{"n_layer": 8, "d_model": 576, "n_head": 9, "n_kv_head": 9, "head_dim": 64, "d_mlp": 2304, "vocab_size": 27163, "activation": "gelu", "norm": "layernorm", "norm_place": "pre", "norm_eps": 1e-06, "positions": "learned", "qk_norm": false, "attn_scale": 0.125, "bias": "all", "tie_embeddings": true, "parallel_block": false, "init": "uniform", "init_std_qkv": 0.0144, "init_std_o": 0.0, "init_std_up": 0.0144, "init_std_down": 0.0, "optimizer": "muon_variant", "lr": 0.00566, "lr_mult_o": 4.0, "beta1": 0.93, "lr_head": 0.0039, "grad_clip": 1.0, "warmup_steps": 200, "schedule": "wsd", "decay_fraction": 0.325, "decay_shape": "linear", "final_lr_fraction": 0.02, "batch_tokens": [65536, 131072, 196608], "seq_len": 512, "doc_mask": true, "train_tokens": 1360000000, "steps": 11269, "dataset": "wikipedia_en"}
MLP neurons of a small language model. Each row is named by its layer, matrix (up: input weights; down: output weights) and neuron, and shows model dimensions 240-367. Each number is 500 + 25 x the weight over its row's rms, rounded and kept within 0 to 999. Numbers have three digits each.
After each neuron's rows is what it responds to, as a language model described it from the Wikipedia text at the highest values.

L2.up893:517465513473468517493517500487460505522520498488516518503479492497534497482529526494486537526484492463520500491528500483456497520476506476485460483489499508454469546537520542507507479506520478511531529499486532496485459499516483535463501474469513522486506500483528487562478521511501485516557534512505498509510507511507520515512472498465490505468465493491497540459528496489494493488492
L2.down893:509522474479523545521515522479486496509472499470503478535523456494527490489543500532528486497500518495493491527526499509465494494497511499504454507501490478539526514505549552473505485517477521496478497515517493487507506487482503501519507480485540468509511482493523472483459461533498531472486523461454516529541515506508510494552526525506526520498502490516480539523492490509461489468513
Evaluative critique wording. Word pieces and words inside evaluative, descriptive phrases in reviews and critiques, e.g. addictive dose, aesthetic, terrifically weak, colorful.

L5.up1187:496489479480522472511456483493485518517508485486456515524467526483503474525531497461497540516542499490485530504524448518499469465534537541502537474508478465492491498487517514482516524476502478520484502487520494504502488500471498481508456500459507499496477505447512522486526505503469503516510532527499433497498472472514516498492477518498521522473520486489522503514501491508495492501444
L5.down1187:453519481522503495500518521508514522510480491489513523495505449461504513495524484515478500494510470572461499493494459485547509491517529501494499518527533463532499482482527519487467530494519481568487509533480514477465494505479486456510509476468516513546512471480495482494508520463484504481533477480494508488445521456481519501474474506501510459523485472513492509511502490460510570493504
Before evaluative adjectives. Words just before an expected judging adjective, such as "one of the", "to be", "a" or an opening quote, mostly in reviews.

L2.up2104:498471497486480507449444472476510468517500570463489501511504531476523497447492523514490477526504516490499473540491527511510527503513483481461564453529479541489518508524506495477532507488508522480513487506513517498503560497538525465474476518483519540526494543517519529525522501518470502477474476461577530501488483489501528445484488513459494475453461476518482537479483531530528475496493
L2.down2104:505476498490545547548491527494529462497498482522487502488481474486477487506450524524515530516542490498462506503521544476507480473510512517502493467440472491531533507468560480494461519465469453495486460523497485451522520490514471519470466495479493497503495506511485508493454479517472498477499537507517532503553497458501531514567513476524510503531477520499498487523539480515514508501527
Year digit fragments. Digit chunks inside four-digit years after a split first digit, such as 2|005 and 1|987, plus middle digit groups of ISBN numbers.

L3.up952:475465489491513479508455506475523485516454499481503481547496507498515470499530476459520562532520536507535542486502471456486502474524505492499499509503480434512498550525511453497496503496492498508509521538502479514505507549509529527461502482492521525521471501485482539530505473528473524528521467524513477431508520529437526529490522498497520496482526528508493500476509524475486538477489
L3.down952:482475467489501478518477491508528495495486488492451530487484496479502511523521525523525504489509527519499468483464526485501506512529517521514527498451463486476488493489479525518504520506528525520526531507498547461469483492499558482459509497504500485494499534501452435500521511465518537536503489488539511520461507523485482499519488493526476511533463539490460488489487513490521533517494
Predicate complement start. Fires on the first token of a complement after is, was, became, or considered: ordinal th, a, the, one of the, most important.

L2.up2004:513470488499523538502472550510482480542474471524492521506499519503484526511510521497516484509529494466489506518514472540465496541491504477513462473476538532463478467528491532498535502482476472493525504551499487511491550493515519510487510504501533514501508511484476473528483505505497552509458473537511524486467496478476494521551507493509525480518471475500524500483512509510506498471540
L2.down2004:505490486511520488492475539530461466522476479512489531468520525545511466500511496477503493523516525520497464488473484530482476487484456459515513452513480459473479506501491545499487512489503437471491506503444503459486493464439489473495551462502488514522483514488504487517506472527485442462535557549513519539502472513441514489527540470562498508511493472522514485460518507550506490510499
Singular determiners and ordinals. Determiners and ordinals opening a singular noun phrase, such as a, an, one, first, the first, often before quantities or career milestones.

L5.up1481:547495528586510516500510509487456476490512481526496495499495515465493536512491450549507503523539502524505503511486516507494488505494477511477516508521496493534491547508478510508501519504483477505475513504468467503486470509497502453558475513521515541556465474481545500529463510477504475502475539499525512542498535473475498514527501507506468505552513494512483507523468463480512509492498
L5.down1481:494500474478526516431503531487514508500504479522520547492493510511477535462492489521448503504486478489467525508510535574470503526498505522548515485478540498504467499548488467506497495496525470533467479480479473535481502480528496534496493470496501479497508487488528488508501487532500492476528485523473459513496467514482511530547548451515521510501508489473482537489457508470515489416494
Prenominal noun-phrase modifiers. Articles, numbers and adjective pieces that open a noun phrase before its head noun, e.g. further assault, cur-ved edges, highest-sc-oring player, two FJ-3.

L5.up699:523494511503483553506432525486506512539522509512532489510490491485484486482540497507490533526520534492480505498524457479504491503490467466469547501477492522490505471489487484497560485490444518453508479488474496476477513528541497502446540506515496522487527501483521526511530461507447539528473527528518499506480500507466525527479493428475465485476484515525507487526512507508517435458474
L5.down699:535533485488496564502469507539484522547516516472472534498474460499547500481544503523509519517520497527494501486490479504534493486497502487471473516466494469511525480516504500484527558489476487465486519484476520458494483495494504499504512494504499517487507480492535496500528430527446517510436525455533534456476518454500496529510527444528502521513521485525501522569501488517489455465517
Creative works and media. Tokens in passages about artworks, books, albums and video releases, e.g. illustr-ations, self-released, comic, editions, "chronicled in a".

L3.up1589:515516517511492506494502539476485525538519477553432457514469497470482523498510494515482487489501475496507485483518500510510523487457528461513506520509553475506496485493474539496485497527531452520495495492486464530500474521460523502521523483506514484498510495461495503535476516510490538538530538558465473505462532501503521486514459504528491518505483500489518518467468454467512503509534
L3.down1589:540535497514500504491513510504554492500482478478500499500472505520520510524495465517494446482543506532537497487470516474506459499504540534478487528513450471552500489497521524493474491533517476469482500538501489495507527476518503500512515448497537496501505539449511485498483463483524539512489562534491502465530509515496494536480515486496509535540476470469489533490495510496514523455495
Adjective word endings. Final pieces completing adjectives or participles that describe something, often split mid-word, such as disturb-ed, r-ough, intellig-ent, ste-ady, gre-asy.

L3.up41:545472468511503518521476522505470533490530543481499530479466511517485437446528533460496536450506501491458543526482509500487496525542472449505526466461470507514512516510514522525512494505443522465535494470515541487531504502508521514454510520517506508504482470483513509471490523467448446491483491469485536514491527486521538465495483476439515516501469457530469518508488517482483496486546
L3.down41:485427478492518508547503517549491546475461520529497561512497503458510504522538539503541476479513517484473573505523493445508492478510497475542478510464489485504532476468530503498514546528494484521464519530505494495514510512471508528510500518461493532491472517493496490478477498490480500494468513488523589523515520483516521520504559506506503522446484508507515500551502513494509536452534
Upcoming work title. Tokens just before a creative work's title is named: genre nouns like musical, book, film, drama, memoir, or phrases like "such as", "editor of".